Weights of a small GPT-style language model, trained from scratch on English Wikipedia.
Size: 14 layers, 11 heads of 64.
Architecture: RMSNorm before each block, rotary positions, biases, untied embeddings, normalized queries and keys.
MLP neurons of a small language model. Each row is named by its layer, matrix (up: input weights) and neuron, and shows model dimensions 96-191. Each number is 128 + 24 x the weight over its row's rms, rounded and kept within 0 to 255.
A block is one neuron, or neurons of one layer that tend to fire together. After each block is what it responds to, as a language model described it from the Wikipedia text at the highest values.

L4.up13 [143  86 127 119 142 158 117 130 112 111 172 122 141 119 158 161 151 145 147 144 141 113 126 123 144 146 172  80 148 101 131 132 114 143 142 117 108 149 134 127 140 138 159  88 157 106  94 164 116 143 139 111 135 112  92 157 142 132  84 132 118 160 140 143 142 124 171 134 128 156 179 159 112 120 131 154 136 116 108 147 129 170  93 134 141  91 125 113 148 118 147  95  97 120 134 163]
L4.up151 [107 145 151  90 159 170 122 127 123 170 113 181 143 157 135 119 127 104 109 108 117 139 179  95 117 171 148 160 187 155 180 127 106 146 166 146  83 151 155 118 140 114  94 128 123 115 127  83 126 108 179 114 128  94 107  97 110 127 122 100 131 141 140 117 157  58  85 172 122 138 136  95 117 114 109 148 139 111 131 115 141 139 118 105 107 159 103  84  94 114  93  87 105 153 105 119]
L4.up929 [ 52 131 116 113 173 132  89 157 131 104 141 131 113 111 113 144 144 149  88 154 131 135 112 131 120 157 179 144 120  93 165 146 116 150 161 113 127 138  90 110 152 174 102 110 157 110  35 167 146 102 117 108 166 102 134 111 150 115 129 131  91 130 140 126 132 102 130 146 160 105 152 172  95  70 121 140 130 125 108 104 140 129 106 123 137 137 120 141 146 120 107 141 134 137 100 102]
L4.up1029 [116 136 151 122 169 103 117 124 104  94 100 171 143 120 129 109 141 114  78 135 139 153 123 100 147 102 169 121 141 167 107  90 138 131  86 126 132 129 139 160 176 117 124 101 141 133  99 125 106 110 142 136 150  77 109 121 140 127 118 115 132 144 171 139 127  93 135  96 133 100  99 165 122 143 104 112 107 114 121 102 164 112 154 104 116 145 138 112 124  91 101 106 156 156  93 171]
Fires on a hyphen or word-ending fragment that completes the first piece of a multi-part proper name or title, such as Al-Wasl, Marie-Armelle, The Thing About.

L4.up35 [104 152 139 128 167 121 142 130 125 126 135 102  94 109  97 118 154 126 141 154 127 143 107 192 154  93 144 151 130 117 122 133 151 150 144  98 125  90 135 118 124 114 130 144 112 107 141 130 133 111 121 108 124 138 106 153 149 171 139 102 134 135 127 132 132 117 154 143 132  82 127 135 145  64 140 134  82 132 112 118 108 128 136  85  80  76  70 122 190 100 130  83 122 118 147  95]
L4.up130 [108 113 162 120 164 129 123 118 117 138 125 131 121 172 141 103 154 137  95 178 103 107 147 106 102 134 155 162 102 132 145 108 122 184 108 111 118  88  98  89 119 158 111 141 142 134 109 125 120 166 165 106 115 143 137 168 108 118 152 107 132 128 126 121 154 102 131 101 154  87 128 101 138 138 149 101 131 158 105 116 127 127 177 109  99 146 154 154 137 110  94 121 103 145 120 142]
L4.up131 [118 100 107 124 133 116 127 100  91 155  97 158 129 157 144 139 139 130  74 102 125 113 151 137 112 128 128 139 123 123  98  76 179 171 145  75 122 111 127 157 121 135 128 114 122 114 106 111 119 147 161 122 124 108 141 121 145 136  87 159 126 138 105 122 157 146 111 161 117 120 176 134 162 127 128 121 129 114 112  92 102 132 200 130 148 135 121 128 101 152  94 113 130 104 118 109]
L4.up2173 [ 83 128 115 130 173 133  77  82  91 131  89 168 115 159 124 158 169 135  79 202 142 108 161 142 111 112 105 111 128 108 126  72 123 160 125  92 143 107 127 137 115 129 136  97 153 113 118 101 110 134 178  94 136  91 130 154 117 159 102 119 106 144 149 120 146 128 166 137  95 117 140 115 164 137 117 123  98 115 158  90 111 118 150 113 109 145 108 120 132 137 102 111 123 112 139 117]
Word pieces inside multi-word titles and proper names (songs, albums, books, shows, places), mostly mid-title words like to, The, Please.

L5.up600 [123 136 123  73 141 161 116  96 132 141 119 127 150 136 166 136 189 175  96 139 127 115 160  96 113 147 113 123 104 110 106 116 136 165 127 142 139 168 135 135 151 110 149 118 140 110 151 137 105 107 118  96 122 152  92  81 103 139 158 114 127 135 158 140 158 133 136 137 130 138 150 101 128  98 115 128 112 148 147 100 179 137 121 168 141 126 142 107 144 101  98 111 144 113 116 138]
Connectors and middle words inside titles, names and ranges, e.g. "All or Nothing", "Grits & Gravy", "The Night Of", or the dash in 2000–2001, plus mid-name pieces like Qu-ad City.

L5.up444 [104 176  68  82 128 152 139 138 119 118 149 138 129 111 150 104 137 173 112 149  99 111 156 143 132 150 146  97 125 149 123 162 132 131 103 123 150 112 138 121 139 133 104 177 100 148 105 130 155 144  99 107  85 146 100 125 116 148 100 101 149 149 120 154 111 128 123 131 134 115  98 113 136 125 112 143 132 118 103  94 134 126 148 152 123 156 132 109 135 174 134 160 138 114  94 163]
Adverb endings (-ly, -ally), degree words like very, more, still, and commas or "and" linking stacked adjectives, each just before an adjective or participle, e.g. fatally shot, free and open-source.

L4.up851 [125 121 117 122  99 129  92 158 117 118  93  92 162  90 110  86 110 142 129 122 129 102 139 119 130 127 104 126 105 100 115 123 128 136 151 128 120 147 150 115 109 121 103 130 132 149 138 112 135 101 162 130  65 137 109 113  87 120 137 118 126 136 151 112 183 140 186  99  98 100 101 118  94  78 143 149 152  91 131 120 108 153 158 162 128 105 106 118 153 136 135 158 115 126 170 123]
L4.up1025 [ 83 120 121 119 109 137 113 141 136 148 139 115 126  85 120 124 152 149 110 130 107 204 173 142 129 135 136 137 101 123 148 134 168 126 129 149 144 137 153 109 132 115 121 142 112 128 167 120 143 111 116  91 129 167 127  93  81 118 130 133 131 127 176 136 142 117 128 124 169 115  99  84 115 109  97 133  95 112 149  66 168 127 123 135 139 143 113  86 148 128 123 147 135 158  99 114]
L4.up1363 [119 176 140 107 145 111 117 119 122 104  76  99 138 154 150 127 156 128 142 112 138 131 137 132 140 116 153 174  93 136  98 116 139 139 125 148 133 153 117 112 123 113 152 139 125 160 131 113 117 118 154 167 147 148 105 126 118  96  92 116 125  84 129 109 153 113 150  86 120  91 130  97  98 130 105 179  99 106 144  76 139 137 107 112 138 117 148  80 112 108 122  71 157  81 130 115]
L4.up1603 [122 114 156 145 128 118 130 134 131 122 133  77 130  90 132 106 130 138 149 116 150 162 186 138 123 136 115 176 104 125 118 156 141 123 149 155 137 162 109 107 122 139 109 159 120 145 113  98 135  92 123 117 121 141 126 150 120 104 129  92 133 134 151 123 154  79 154 127 161 141 117 119 136 106  87 114 185 121 113  81 161 170 143 113 103 112  88 135 140 107 107 104 136 133 129 104]
The last piece of a modifier that awaits its head: -ly adverb endings (poorly, similarly, popularly), "and"/"or" joining paired modifiers, and nationality adjectives (German, British).

L5.up771 [110 137 113 122 117 175  88 143 144 133  88 147 115 126  99 132 124 139  72 153 124 122 157 164 138 112 163 144 122  97 147  88 152 156 107 114 125 100 131 128 138 148 166 148 121 124 158 130 147  96 174 130 147  84 127 112  96 177 122 190 108 140 114  88 121 113 101 149 125 103 116 110 139 137  91 143 144 184 157  91 113 164 119 135 128 110 122 113 125 136 134 102 171 157  95 139]
Short inner fragments of proper names and rare words, such as en in Lorenz or Koenig and p in Malaspina, plus "of" inside fixed names like University of.

L7.up558 [102 134 123 143 127 151 155 147 140 151 107  99 137 126 115 122 117 146 130 104 133  90 188 101 124  92 123 104 109 150 138 162 156 153 127  92 131  97 158 116 136 195  97 154 131  69 111 126 149 148 119 143 117  98 105 119 113 121 141 108 127 159 105 146 148 112 111 108 143 120 135 133 160 147  97 121 174 167  95 158 140 141 146 137 142 156 103 128 146  62 103 157 128 149 135 101]
L7.up595 [ 85 103 130 151 108 176 150 128 143 120 129 187  89 122 112 140 157 124 115 141 112 112 133 135 133 171 106 164 134 136 156 141 147 163 163 139 134  76 128 135 146  84 113 117 106 188  78 141  97 122 120  92  82 154 137 133 142 123 103 110 164 122 132 142 126 103 111 115 176 121  93 105 115 160 119 151 116 127 107 104 158 124 172 115 125 144 135 200 114 133 141 149 121 126 124 131]
L7.up783 [129 145  98 127 130 172 116 139 139  85 140 159 127  89 166 140 191 121 118 115  85 102 126 103  82 106 107 130 133 119 157 122 136 119 140 137 136 123 111 123 103 155 104 164 118 118 180 114 169 145 132 111 110 133  92  81  99 125 130 132 113 116 126 155 124  94  82 145 107 131 149 156 113  70 110 120 148 140 125 132 129  88 130 135 122 108 190 144 112 101 154 127 130 163 113 131]
L7.up801 [164 129 117 144 182 100 124 123 156 143 108 136  90  81 175 108 143 165 135 119 114  98 141 128 111 158 116 128 129 132 132 139 192 192 144 123 156 112 106 138 123 155 122 196 115 105 122  99  99 122 151 111 136 117 109 111 115 124 151 120 104 131  90 117  96 131  52  79 156 125 192 121 120  95 145 131 136 147 102 114 191 108 143 164 153 149 116 184 143 131  85 122 110  88 123 161]
L7.up1055 [104 126  95 116 139 126 135 146 123 154 116 156 138 127 151 102 132 106 143 180 132 135 168 107 142 134 105 114 138 104 128 153 147 137 138 100 166 104 119 126 154 135 155 163 129 114 105 124 117 101 141 141 144 153 103 135 112 139 101 123 127 114  96 105 135 100 122 136 165  67  91  85 183 118 108 148 139 159  94 134 153 103 140 110 126 100 141 149 116 120 155 123 125  88 112 102]
L7.up1208 [117 117 108 173 152 162 137 154 144 146 108 130  84 119 115 140 167 147 116 152  81  86 173 124 131 169 129 122 125 131 121 131 155 174 123 133 116 160 149 122 158 140 131 111 143 117 152 136 136 151 181 107 137 143 107  95 104 186 117 170 151 140 120 133 143 127  83 149 160 113 107 119 162 113 101 135 109 108 121 115 134 165 134 118 121 163 146 154 134 168 113 157 103 118 124 104]
L7.up1314 [116  88  94 105 109 147  91 160 113 135 153 118  65  93 155  86 141 153 110 153  95 149  98 149 128 157 134 117 144 118 130 175 134 118 146 144 130 140  88 157 136 116 112 168 107 162 122 134 130 133 134 123 122 132 117 172 136 128 132 126 113 116 144 162 119 128 120 118 102 129 118 134 114  97 119 154 108 128  81 174 159 109 137 128 113  91 134 178 134 143 138 182  97 131 147 113]
L7.up1417 [136 112 110 107 137 138 117 134 151 124 120 123 105 167 118 106 113 127 135 113 146 151  95 148 124 123 150 154 157 129 126 155 137 120 116 116 122 101  55 137 114 123 163 197 131 139 137  95  97 105 160 116 146  91 134  94 137 115 153 152 142 124 136  98 101 116 135 113  97 153 107  98 100 102 100 146 123 129 143 117 175 157 137  81 136 129  78 100 150 103 103 137 139 138 167 126]
L7.up1558 [152 118 104 132 169 156  83 180  96  68 170 114 138 117 138 112 136 193  95 150  80 154  98 134 109 158 134 105 128 129 154 119 142 150 132 101 156 103  77 155 161 150 113 153 114 126 134 172 162 126 136 131 121 191 188 202 115 131 104  99 109 179 126 138  92 118 149 116 135 143 139  93 109 136 125  95 102 127 161 104 177 106 162 135 107  84  90 147 147 112 131 142 117 141 105 144]
L7.up1878 [113 104 128 157 136 124 123 160 160 123 136 179 125 128 162 113 154 123  89 145 155 130 184 133 127 151 117  93 135  70 152 148 124 128 107 125  95 109 127 145 131 112 137 122 122 101 139 159 131  93 168 106 103 167 129 104 148 133 126 146 147 117  80 131 140 123 105 137 110 139 152  93 186 159 106 152 103 132 115 155 100 105 152 123 110 156 115 125 147 129 151 149  87 113 126 128]
L7.up1881 [118 133 145 130 123 129 105 136 109 105 143 144 125 137 152  94 170 153 126 113 107 134 160 122 113 127  87 137 111 160 164 176 143 122  88 129 182  75 107 132 136 158  95 161 135  87 112 108 130 133 139 133 137 178 139 107 114 136 105 110 119 162 115 110 134 103 109 111 157 108 130  75 125  92 121 118 150 152 144 117 142 107 143 146 131 153 149 141 115 140 130  92 143 120  98 164]
L7.up2033 [129 145 119 121 183 161  97 136 127 140 148 130 128 127 122  75 166 156 121 144 120 103 137 139 126 148 114 101 109 116 112 125 145 136 138  96 126 124 114  98 116 130  89 182  74 124 124 132 140 105 143 118 100 145 116 125 131 118 121 162 111 108 153 127 113  78 100 127 138 134 103 160 148 161  95  90 151 107 162 159 139 102 131 133 144 115 123 108 104 128  93 131 124 144 142 131]
L7.up2044 [116 127 118 111 141 145 146 154 161  99 108 138 141 108 142 130 148 163 120 139 134  89 161 102 151 165 138 118 111 134 102 150 137 149  87 162 118 103 120 133 113 188 105 152 107 100 132 136 154 124 162 119 100 113 115 112 109 108 152  82  99 137 147 116 131 100 117 122 136 172 125  82  97 127 120 137  72 162 123 107 140 162 158 108 114 139 132 133 105 165 147 174 112  99 119  97]
L7.up2306 [105 125 117 105 164 128 154 158 122 111 177 137 115 113 120  91 145 143 113 151 130 118 149 128 122 146 132 152  93 114 122 122 173 105 122 113 143 119 105 165 124 100 109 140 116 139 159 100 127 129 171 104 126 111 126 123 116  99 140  92 114 160 143 135 182 126 102 131 101 138 127  59 124  82 144 190 130 156 128 135 130 130 136 159 110 127 116 126 150 107 135 175  60 130  95 119]
L7.up2764 [ 87 105 111 120 126 128 129 155 118 123  81 153 119 145 155 139 149 131  88 139 106  98  81 160  80 157 177 137 120  99 135  84 103 144 148 146 113 141 129  96 120 148 129 146 115 123 140 117 113 131 196  89 169 158 138 153 131 164 134 136 133 156 155 160 175 130  93  74 130 148 120 132 131 112 116 150 104  93 112 149 154 108 141 133 102 182 119 135 134 134 151 137 124 171 115 149]
L7.up2782 [116 145 115  92  97 146 156 152 132 132 134 139 149 143 164 155 181 154 118 137 114 117 141 154 150 143 160 106 133 102 155 156 112 124 119  96 165  82 130 121  94 175  89 149 114 161 139 100 133 158 163 111 115 144 119 156  89 127 123 139 143 150 112  85 152  89 129  99 116 110 112 121 125 121 103 123 105  75 120  99 120 152 154 124 130  97 114 127 119 159 107 118 116  79 105 159]
Adverbs and comparison words just before an adjective, participle or complement, often after is/was, such as richly, more, most, as and so-.

L7.up184 [115 111  93 139 115 148 119 138  89 135 106 158 118 122 168 130 118 150 110 160 160 117 137 158 162  86 144 171 159 101 103 150 148 164  96 105 150 148  90 134 159 158 126 173 139 112 159 146 105  97 137 103 148 122 138 108 143 107 137 119 103 110 123 156 119 142 135 146 102  93  95 107 144 118 137 150 142 169  89 127 127 160 107  98 103 120 138 129 144 125 103 134 126 136 179  97]
L7.up217 [ 96 131  78 109 166 172 110 147 115 176 115  73 139  73 122 104 122 109 145 126  95 132 116 146 124 135 114 134 153 114 118  95 145 125 126 102 160 149 169 144 120 147 141 114  92 124 150 136 154  90 139 142 114 125 123 136 126 130 123 116 124 127 110 125 141 124 153 143  89 115 110  96 122 117 175  91 124 122 111 134 195  98 161 103 152 167 138 142 164  97 109 117 157 155 113 129]
L7.up753 [106 121 139 176 165 116 119 139 111 154 119 112 117 119  85  99 112 137 116 131 134  89 102 142 104 118  92 149 168 121 120  81  96 136 118  78  96 123 128 101 103 140  94 164  97 115 140 137 149 142 166 140  97 156 150 148 139 148 125 143 118 113  82 120 120  89 111  96 155 106  82 150 130 169 138 151 129 147 109 125 182 117 133  80 137 110 145 145 103  85 136 109  89 103 114 108]
L7.up829 [132 151 154 116 126 155 110 127 155 113 139 103 147 105 151  96 174 142  82 126 121 119 166 148 104 159 145 128 183 152 138 140 180  86 164 105 128 152 132 109 123 119 138 142 119 150 113 130 129  89 162 146 155  99 148  89 146 144 102 159 130 154 110 118 119  97 104  90 124 167 149 109 114 116 114  92 142 117 128 140 114 142  95 113 137 149 120 127 138 139 103 103 142 113 110 139]
L7.up899 [111 144  93 157 146 133 120 132 130 145 104 150 161 119 134 115 133 153 140 136 146 171 116  89 146 129 130 137 164  95 120 108 153 137 147 112 117  99 122 150 120 151 120 134 142 113 134 103 194  90 185 102 131 134 143 129 140 147 146 143 153 120 146 138 156 128 123 128 137  71 137 128 179 101 120 169 140 166  95 134 156 111 157 112 170 117 125 129 136 122 118 135 158 145 136 130]
L7.up1299 [134 125 127 148 164 127  96 143 117 136 148 160 127 121 164 145 118  92 124 105 121 162 112 135 171 126 157 141 119 155 170  83 110 121 132 122 129 151 153 127 107 146 134 123 171 124 104 139 171  94 151 115 103 144 130 115 119 170 129 141 122 144 120 162 117  78 121 125 157 123 123 130 137 131 101  84 124 109 115  99 117  94 145 152 116 136 182 137 101 108 144 118 159 109 130 145]
L7.up1352 [128 139 139 136 137 144 123 144 129 130 145 121  95 141 186 107 171 120 105 137 122 146 149 174  60 148 146 118 179 121 152  80 147 147 115 141 111 143  88 102 120 110 149 146 111 124 100 106 110 135 104 115 142 156 130 115 103 156 133 111 134 179 153 103 159  97 132 141  99 145 128 113 105 101 155 159 112 107 121  86 174 115 151 133  62 127 100  97 162 118 106 161 120 115 122 130]
L7.up1435 [126 145 129  96 121 151 103 147 133 124  76 125 116 108 132 110 169 162 154 131 130 128 164  88 116 164 142 142 178 127 105 134 133 105  86 131  93 127 141 112 113 144 125 134 127 128 135 164 132 146 158 158 117 107 108 150 106 168 106 161 126 107 164  92 144 113 123 135 101  88  92 107  95 135 129 141 118 149 129 107 157 117 110 106 108 132 112 115 142 174 123 138  98  91  84 134]
L7.up1490 [123 110 148 108 164 193 113 138 123 103 151 128 107 150 137 150 177 100 104 118 127 137 145 130 108  89  78 121 152 129 138 122 130 124 141 139 124 137  71 119 141 134 135 129 137 117 132  95 132 112 114 151 131 125 113 162 130 122 124 133 131 133 126 122 159  95 118 128 141 122 114  66 183 146  65 148 138 134 144 144 160 124 179 132 133 131  91 128 149 104 113 109 103 170  60 126]
L7.up1543 [113  99 106 125 143 127 121 114 162  88 148 166 120  95 135 119 154  81  94 163 123 138 104 120 118 106 135 108 153 129 145 121 149 160 127 118 119 100 128 119  73 127 119 129 113 119 105 135 113  49 105 142 104  88 182 110 142 102 132 133 125 149 116  84 143  86  83 115  87 119 104 145 144 115 107 165  85 143 154 110 128  93 153 165 122 127 104 137 155  80 103 157 104  95 108 164]
L7.up1856 [107  73 141 130 154 151 116 103  72 112 138  92 113 114 162  74 174 123 115 175 132  85 130 127  87 129 142 120 134 123 120 104 166 131 134 164 133 155 118 113  83 181 129 163 102 152 106 122 111 110 148 151 101  97 133 110 140 108  97 140 120 113  96 104 147  82 134 101 117 169 135 111 138 137 155 100 112 118  94 114 112 147 143 174 114 133 114 154 159 149 138 128 122 159 105 133]
L7.up2187 [115 149 106 104 140 163 138 109 128 111 108 127 145 143 118  56 134 136 113 146  99 122  92 153 145 111 159 164  99 124 100 124 154 123 169 133 129 121 122 138  86 139 116 122  83 123 143 151 138 135 174 140 111 140 129 116 108 108 117 107 126 113  96 110 137 120 154 142 110 130 107  93 111 125 114 146 161 135 111 129  98 122 155 146 130 126 119  98 121  97 111 117  97 126 108 157]
L7.up2331 [ 90 133 125 108 140 148 124 142 132 116 133 100 149  98 193 104 125 145 124 151 124 152  99 163 100 156 155 108 195 136 131 153 121 130 148 124 109 109 125 114  98 167 134 137 155 149  90 147 147 107 133 124 110 115 150 139 132 131 135 119 138 111 145  96 107  86 118 113  79 120 182 132 150  90 113 132  92 133 165 100 128 168 155 121  98 142  99 107 111 154  96 151  83 137 131 127]
L7.up2398 [161 107 108 123 118 117 114  90 147 116 127 119 131 151 122 170 138 114 117 111 171 160 129 125 138 144 143 103 155 113 118 121 139 126 126 142 119 121 160  99 124 145  94 104 148 135 131 142 196  72 172 133 105 140 110  99 128 160 115 118 102 158 109  85 172 117 113 134 162  80 108 123 113  91 120 118 151 147 166  85 156 138 162 149 106 119 114  87 134 161 107 131 155 109 128 111]
L7.up2536 [134  81 128 152 152 134 128 121 120 106 160 155 125 106 150 167 141 105  83 135 141 105 125 163 131 121 168  85 178  98 117  94 149 116 103 150 128 107 126 116 112 125 103 200 117 129 152 123 101 129 175 149 114 108  92 112 111 147 145 117 132 144 119  96 117 137 160 102 103 140 147  93 145 125 108 173 185 138 117 121  83 129  83 140 142 137 155 117 167  80 113 144 153 162 120 131]
L7.up2814 [ 84 138  91 117 180 122 140 152  90 140 116 118  88 123 148 138 141  99 101 114 130 132 147 153 133 110 167 139 147 131 145 160 124 123 119 117 101 141 153 143 130 133 123 116 151 134 124 142 157 127 108 121 152  94 163 161 113  96 146 167 109 109 105 124 172 106  99  82 114 153 118  87 112 111 150 108 121 116 133 104 158 146 139 115 130 114 131  97 126  95 119 166 156 111  56 140]
Interior or final word pieces inside proper names and rare words in lists and tables, such as Watt-s, Eerdman-s, Boll-y-wood, Till-am-ook, and a few "on"/"of" after place nouns.